config.yaml
n_layer: 12
d_model: 320
n_head: 5
n_kv_head: 5
head_dim: 64
d_mlp: 1280
vocab_size: 2321
activation: "tanh_gelu"
norm: "layernorm"
norm_place: "pre"
norm_eps: 1e-05
positions: "learned"
qk_norm: false
attn_scale: 0.125
bias: "all"
tie_embeddings: true
parallel_block: false
init: "normal"
init_std_qkv: 0.0266
init_std_o: 0.00543
init_std_up: 0.0266
init_std_down: 0.00271
optimizer: "muon_variant"
lr: 0.00837
beta1: 0.93
weight_decay: 0.027
lr_head: 0.00483
grad_clip: 0.5
warmup_steps: 200
schedule: "wsd"
decay_fraction: 0.638
decay_shape: "linear"
final_lr_fraction: 0.0
batch_tokens: 65536
seq_len: 256
doc_mask: false
z_loss: 0.0001
train_tokens: 411900000
steps: 6286
dataset: "wikipedia_en"
MLP neurons of a small language model. Each row is named by its layer, matrix (down: output weights) and neuron, and shows model dimensions 160-319. Each number is 500 + 25 x the weight over its row's rms, rounded and kept within 0 to 999. Numbers have three digits each.
A block is one neuron, or neurons of one layer that tend to fire together. After each block is what it responds to, as a language model described it from the Wikipedia text at the highest values.

L5.down197:533472508521456527453549509435533478483517492547483516490545462485458500472521516494498473552470511525519467564511476519464466487511489472496472475497526505517520458496498514473520475493528511513551494507498507468515482516516444486538561506491560528541481490481519470450511465543549481496515480506519464496513508519510519502462489467473493484505487458499515502447483442516474472465512464477542505490511512503523496457522545507479528512504507520508503457472506517515466500535523538
L5.down527:472514514523485458549425513472527472483478493528465499542505519460512498483471490505467485505539489477486521527478496521553515455478496502502530507455482489511528511479507482507499482529528533464508470493489454521498515502552503491474482460496472468527476522457474507489553451504481486471461493513533488513517483507514502520490499504481522545499487473490519498497460505519493497478501506546485518530462491499469493526465504485468547522466502471498512459522551514512513535510451498
L5.down786:490446490484466527517522526490485565509488467507522473502540534522525476521504512492534554482523517490474505491489469537500465512468515516489503502493503487504506482505481499475527468508479490525508472463508502525468502494501561470465496496494490496510522495493491530482519505519493492461508548491533481501499483538497478522526478515479496529506498529503506470484475537511504522471470436536522484477449516502512500503552552483479516503487527526457492476477487496502551494540495494
L5.down855:541496481528514523480443493482499488548497500516508456537482493502510499487509478487507480500465442507474529509479493496519458469499521549520505472530489519523552497553506482488516519516543513454475501522524475466506546476572460476503524493536503517505494536494534530493493486471501484498473503484502442505511498489496473502459506556497500491485520484497521518452456472477505424491518472493478462525535463498490503516517476501477541537538503477483494510509475507513491507506503487
Description: Name-completing word pieces. Second or later word pieces inside proper names, mostly personal names and some places or firms, such as Mor-ris, Em-erson, Y-ale, Hew-itt.

L6.down108:461486452475516539516525470500489512502453488452535502486532500498491488463439494485470515517509501488479447547506493463503484479583517504511476551516466538489471488516542477501539481505501520461485500522476500503453505508496498516483505541482525536455486529487483493469521496479482482515469584494488505493528507506504445522479525534492492496510552499494522523506522495487478481493542463515431432516501488486425472502475522551483521495560499466477492485474476538515464527504507498
L6.down302:509545537475503497485540483481496518487490511503475462511561501522497468512477473471498519492475477511501510510508482507501530524514509491493518537526495512413480475524517465525537544482493506496481546502518504539542486443508488494456532484524510493436484527505520518469448505486504503477492512486503477482481491511474465512522492489470493461535469530478463494489514501495504511532525510492501478541480491484470476469505479495529481525472529508512525494445502503512474485501493498
L6.down540:513537476509522498527461467482501458496470545466506480524475499464484516463496516463538492512507494481480522503533493497481514500539521498507535513470472484482542509521463469473483468505549526482463504527517536493465508532518517485487494508498545467525565515493486513534460465550507519495500515461466512496476520531538516485503508482538479515465515509497482528475509498473513507545480486521532485533547488492485462491505503501501473507486472538484525470468522470489518501542522471
L6.down834:488512493487485531466500491484542507522472454521493509550473505519490497511477518512478505482454474491496454464536473529503511468496522520489488484499501491518520528506519478549498472505509549472499541513521492484466509527542461514518467493497515530568492479529508497531498483491502454472466507519527476503521516505495474485468471530500499531468489489448528522491507494527461533476487514537530506498533511540535510495505476467476549503478477478541479489477481534481514532477490526
Description: Given-name endings. Final word-piece that completes a person's first name just before the surname, e.g. Brend-an, Nath-an, Elizab-eth, Raym-ond.

L8.down755:469527468507513524500497480533484481501469472471462527501519491516527472489520518510504477514466510532476473514473487487481504455525471472461501555528512507500495507505503502517554494494534502514492497461519492467522490524505534500511502509484499497474490497558499543502465511498495504528504447496533481484517545502531492448481546523529462471512527474498466442535470480476461535543484480490445478527500493463495505499498489516543521527529479458530506548518476492501534478477526526
Description: First-name endings. The final token of a person's first name, just before the surname, often in tables, rosters and cast lists, e.g. Jer-ome, Pat, Dar-io.

L6.down100:511466489469482517509527487528497482487490526512494454474531493495491495429527452480473460468497538478516443515538530501476465520451492502520544531520467484443543547461514498512481506515530512492510485540473526493527536488474486487498522516536487485524506489500482460487474526488503499516507551504501455503543527502482503516487503526522472476449567514508494472507503488543539503477520489491466477467439490522510506499548488540456464493461492487506520512470502483519501499510504468
L6.down589:489481460524523493531499505473508530504484444515491516478525490494521495513490543503497529478491476549500528485502494461499503457497477513478475515479518510546533487504487494511490495501462486501493519458518487501461492484494502524459500521518530442473498479467501517526486494482513487465482491450551478524480491508528502489486520464523491472549527503498508494517469453510459499552525492489523502532483514495515515514494533460493520453518539464549506477475492508531495494482498439
L6.down940:525530506474505515436462489499544501479524551491498515486496460521490514517501458518466482509445481457505470488525552492491482551521534494536484524521457494470507491476465486486482524558503505514532539504487525472535497490489502486542525485491518500477482493492466487495463547520473501498486521486478504584562473448482505519484512494518554501494455491488487495507488521542522519499519439517485469489494440548502503508482471491475518516491526495501509510509511472508527534496482528
L6.down973:519524529515506551491484480493491470548517510529489483475511473517522475471498517532493448490527512512501486493481480462511500520494512467491464544519478495523490470499504493460507493497490476482492478506490539514526493529539492544485520547481544461499498506524455460507503544519473533448494484470503510512541496448509504487515495427485518477474521529486488476492539507496542501474465558511487518515498504496450472489478477518468510511494523509526498526513479491526469466474532454
Description: Verb stems and pieces. Pieces of main verbs, usually their stem or first fragment, after "to", modals or a subject, such as qualif(y), en(h)ance, conn(ect), occ(urs).

L5.down526:499523506493516492505479486505464549444483494501518524497539496491497461456548506494464509502494483534470494495462457479457491522529557525527497535461518486501499507463509500495496447441495519452537514487468488527447468501542475501485470486494518559458455498513486549528507527526497513487506503470485503502463458531491524508495501502480476495484558526473478495491465492497516514530533475498508515480539517443505561466522486482457487522495540505501536493511485502485475463565553513
L5.down621:517501450535531487552512507505478508477447474513505494553521496543505458508494536535509492487488526554501512534506481479458521460474521470482471526480483499442505479460519513485477485450482497497521526501519535504537476495521504499461455494524537517467496532503532505468510505490490516480529499473529551531494441524459475533508498490519509510533515545471461458487496485490507464503530466562517515494536503531509535518510489477487508508457496468493477492462500495516478499470494483
L5.down1032:496478483487490540527507533463463488455493447485527548522452478531487467516510514547491502522514514494490491490503506543507510468474503474516509503481507519499567526492534482471513529456487512448519477501524540489547487490504482504500510511459496496492499536495523532441501535506499490469542479526499502511517497523496564483494497467527504516502468515449480485504518537509494518494508476497505459465481510541519498485475537490482478524500496499480508529508506525492495507523485485
L5.down1166:471520491503480470510495471482515506509480471492525533496525538510510493522477519554477499470450547503485518502513462499531501463500521514511491490530493537495503496505466502431538516492522466503543502490521524499478517511502482505504494480497491487498552535482531478511484558518419489489528538487508534558465485566523500474513524513521515469490525504453503468555506527471497493489500485500524516437488525482507511518499474486477510484506438413504476538486492504516498499527484561
Description: Adjective/adverb word endings. Final word pieces completing adjectives, comparatives and adverb stems split mid-word, such as gre-ater, str-ong, sl-ight(ly), reluct-ant(ly).

L8.down962:475489490499507508467517482501482516474480464477532500507522513504503489463489498535511486526488486511531474519516522522534490486507490502479509506518524541449511539512502475454534498474503524486507471511518500505495535537550492476578522549507526469469501494534508503512508522503460533479506507504474505487538488567502460476480467479509483492523491503463501517468476538507501481491531511539469524426495529486446498500479508481500514520501548467515500501499534472487468515437496542
Description: Adjective stems. Fires on adjective roots or word pieces describing size, degree or quality, often before suffixes like -est, -er or -ly, such as larg(est), main(ly), weak, l(ower).

L8.down52:492510539464475485521492524474566505505521505503466529510513509462518517519484502487485497479481524485513484481493509519507488481527487493474492521456519525515479457477486490522449493487547493486536533528502473476476489524509491474495487508500515476525522466506511577477490489455517530483510499516520465545454480511511554536500511495527490563529508502524488472468500469559445527554482489486491489479527489508518463514475491483447472545545529547505507479473560486446495527549492530
Description: Mid-word subword pieces. Short subword fragments inside a word, right after its first letter or onset, such as the h in rhythm, ir in shirts, ic in nicotine.

L5.down231:530500453492509502517530509511495523502503455480502488460525525509501470511545486478507468495506544523517508499535444537476462519484523498536509516527518525489530534494492498492506492491490491460486555490468489481515498540512494478520478477494528481498493548515516508480467526546495482463493513530451473528505500588502482503485472545544523502488475543482467486493535485527503557513562529467511486490493533503469539501511476458473474489446486485480489508508503484473526519463470543
L5.down965:487495500519526499493514534509497476503487460511526510480518542485504507533455498494526483507499499527476547471443496514514547504451519531497529504497522477517451485510514512533507495442472504462463490510464479473464516483525458483500511501487499452505470526480486504503497460518552471486536511490507498537526513495497463494464498543521445502487517492511525490507537466498498504526521561480549476495493511485500539502481493470437487462507546554468536505457495485513501544492518494
L5.down1061:508534479519507515531518478498489523538442462488508530504510522487508496459497524500517495495504524519487508439490496498493538490494512490538504558518518553536474492508472496481532500489494466505480537491479496521481507501486516497485447507479556515493492519510507511488517492503485563494490488505472487464528505511500505486503508500519461502476555481532526465510509485491441481537536523477512511528502511520518496552509553440457506442517501494510495506481500528512486501525477546
L5.down1068:505509515487543524514473504463477521505491404495509531539499516474525515474484535503477489495527474520495548493511479548499562514503517473526495527496517494515502478519484489485521456506483474500486489466445516493540469515475555468471478511483560485496501488483486501528496511512456497500501489496496487508483515541529515494466483506522521533549517491533517483502519486488469512522525496495517501487526490498508510487506515481472524481493507482523483490479457504506489540485489516
Description: Verb-ending word pieces. Final word piece that completes a verb split into several tokens, often an inflection, as in as|ks, establis|hes, pra|ised, call|ing.

L6.down162:514524544510475538491511503464513494512509501486504482520478485562505455522506478512490476498481504538501488520460491490573521486498507516486485509466466479529486518481500479464488529538486473469516551486510503532524491483543518457483550455488544502501478517482524497539502536477460524495456513490445499513531516499511479444486521477474529514479510538497517496541529544498523521492505492501484427493529489509486510483556488528480457495478523490471509515525484473493499495483497462
L6.down329:511484501483462478465504494457501520460505525496524491542488496512517470532502461450511481536488532499507501526575524505450535499497504480548509529472485517470494485475476499490501531474524532463492519492464523473488534527512535485469526526487512468511495488481503535507468519517480419476508485489469491519515461508516440514513480543493534508492553490508490494528529527429528506488531502500524538493446536518526482505497507514487470456523527485538502500489485506487485503493500509
L6.down408:508517513526499497507519517477497506492475511476497522569490512535517480506504494503527510488484500539491485470555514492479555473525517515476495502500505490495533459503478485527547470500476462498477521504487546508500527542490496524495497532462491442501485499441538506509520497528489497494495491426471526524508467471506470483489528505451504495485493497476472525512524534498505496502527493556508523518448489519455539432502463533511519512476493503502537512483512480509510491473528504
L6.down1026:481463475489495501537485494498552510518515502565513489550508559488485492503491457482510504500475508522494490527530495519444503545463508536529462488527519526494524500480500552502468508464525492460509503436505507516559521528506492498476469514467486493489488515467475495491457543511490510508517502473518502505482483485482516491521516502503523501468478480523489511526493438502504522486517471548446506515482500557541530515497473449493503489484492523493517537459523472486547539469484514
Description: Prenominal modifier completion. Ends of adjectives, quantifiers, or "of" in "number of" that open a noun phrase, e.g. large-scale, lower court, several, family of.

L6.down151:530495488535533478504519507521527513503478496476519490499576523477487534529492530527489499521482476492492518531489455512489482484461517481496483491527522499503472496514494496525496477466522503485502522537497509495496528495510519502485506489453502476508536475489501443473471481461508501555542511470471473504544505475520439482476491495465485555540525488500487492473464512521496495506444487485501492526463511530480561506467509470570472515451554461484523480483507515525527533485496544
L6.down678:459467494499506495540524509533539521500492525529482483498505493485486525525470483477522478530534523472445510507465507519549491494478517498475506500540507484577520528515564467520525514474478507484506459528494493488480475480504544468490466518510497514527536443534468474483476482495522511503489506529461516467515462509496472526526496482528511499445555506489486508512491529508497488540514478507496509507506492487531506515563562509555497507492477494481528505482492501509454509478510520
L6.down820:513526504531480485509480530506534445497478492516511514468494495484513494498518539534468484477469499496548515467545511545482495469519495544494505521505493494497505445513492510501497500493527496507518510508555543489468512509520497504485487486501498478504500516548470496522466515470522521519500534531470486546497514465528528497528493478499547550538474467496494506508436503540496533475501523494481446473526534535504520486453526509443507508505521474500533561509524474484509475586503517
L6.down962:516491492477527503543511534485542490496478488468515534520521539457461518525491510469515538457527506513504479508452528485473507508466481516472534513507461511526482498488498483527492478546522442515462483490473507522466466487500463503486495487514509519504423483478457490535500513490499486495502540511513556532478485465545549528519522510492510494526533483492514500500442517481500538501519480525525445513494481546514474506480531467559509479483510488523522522505498543471477509494512491
Description: Second piece of split words. Short middle word-pieces, mostly vowel+consonant, right after an opening fragment like Sh, sh, h, W, G, as in Sh-ir-ts, sh-a-res, Pazardzh-ik; also last digits of years like 198-9.

L5.down184:535492502510571517554484467466488502485474476503503490530490475506501485497493492485526541458516521490542493496502485497487501483522514475510523505516483486512531512506505480497494534502479472470467519514443524514457525508458477534497465506444499479497480482497530523516510478478508502496533523491500510556486511525535536462542484486531462542512526526485510530479522481489527534513523522464479517530524492502490545535433504492455484513522481507520499543477514554501503490515510537
L5.down253:502495525534527493464534501501482479505540533490509483488503474470525489515521502526456526509493518469467458496498489486559463456500524456483476462416513547490527484508522539462551524473527568475505480516512529496548475481477520464523519516488480493517508486482481538493540451517501466501486502469544465509471517495443484537486477488497503471489486512506515462523499519475470489500504473529492484506501501497522498503497503521530447527515485519502512486461515481495516525475487519
L5.down677:504484514487494445514465524491505480476548524480494521532507503519503459471492512476530574481532504505494458458494524552433493541509475502517422490499525486502478505497526499499511442528546499499472501523473466485546494520546524480506499516520500489517530437521521502521493501483499521514481473493508510541532472471458526472536520536447485508511512496471469481486496466506492517505490465444461482501514488480498513486547516495508468492527420521507506533492513477491514489525496535
L5.down957:494542565491501476506491483520526523484484483472536533509490472458475509472509498507515528442474502506481505534457518508479506510507506535525474480492494524516472448470511499518476550483475495485523495524445482490516521507489526491517514489480468526499464466548533536487553475504475490497479498505507495495482513463499494504479548451482512545477513509489506549472500516526531477518460528504521480483498515523469514549466481563497501500515509497494512510475504497503500499510514542
Description: Mid-word second subword fragments. Short letter fragments forming the second piece of a split word, right after its first letter, strongest for amp in Tampa/Tampere, also ir in environmental, il in silver.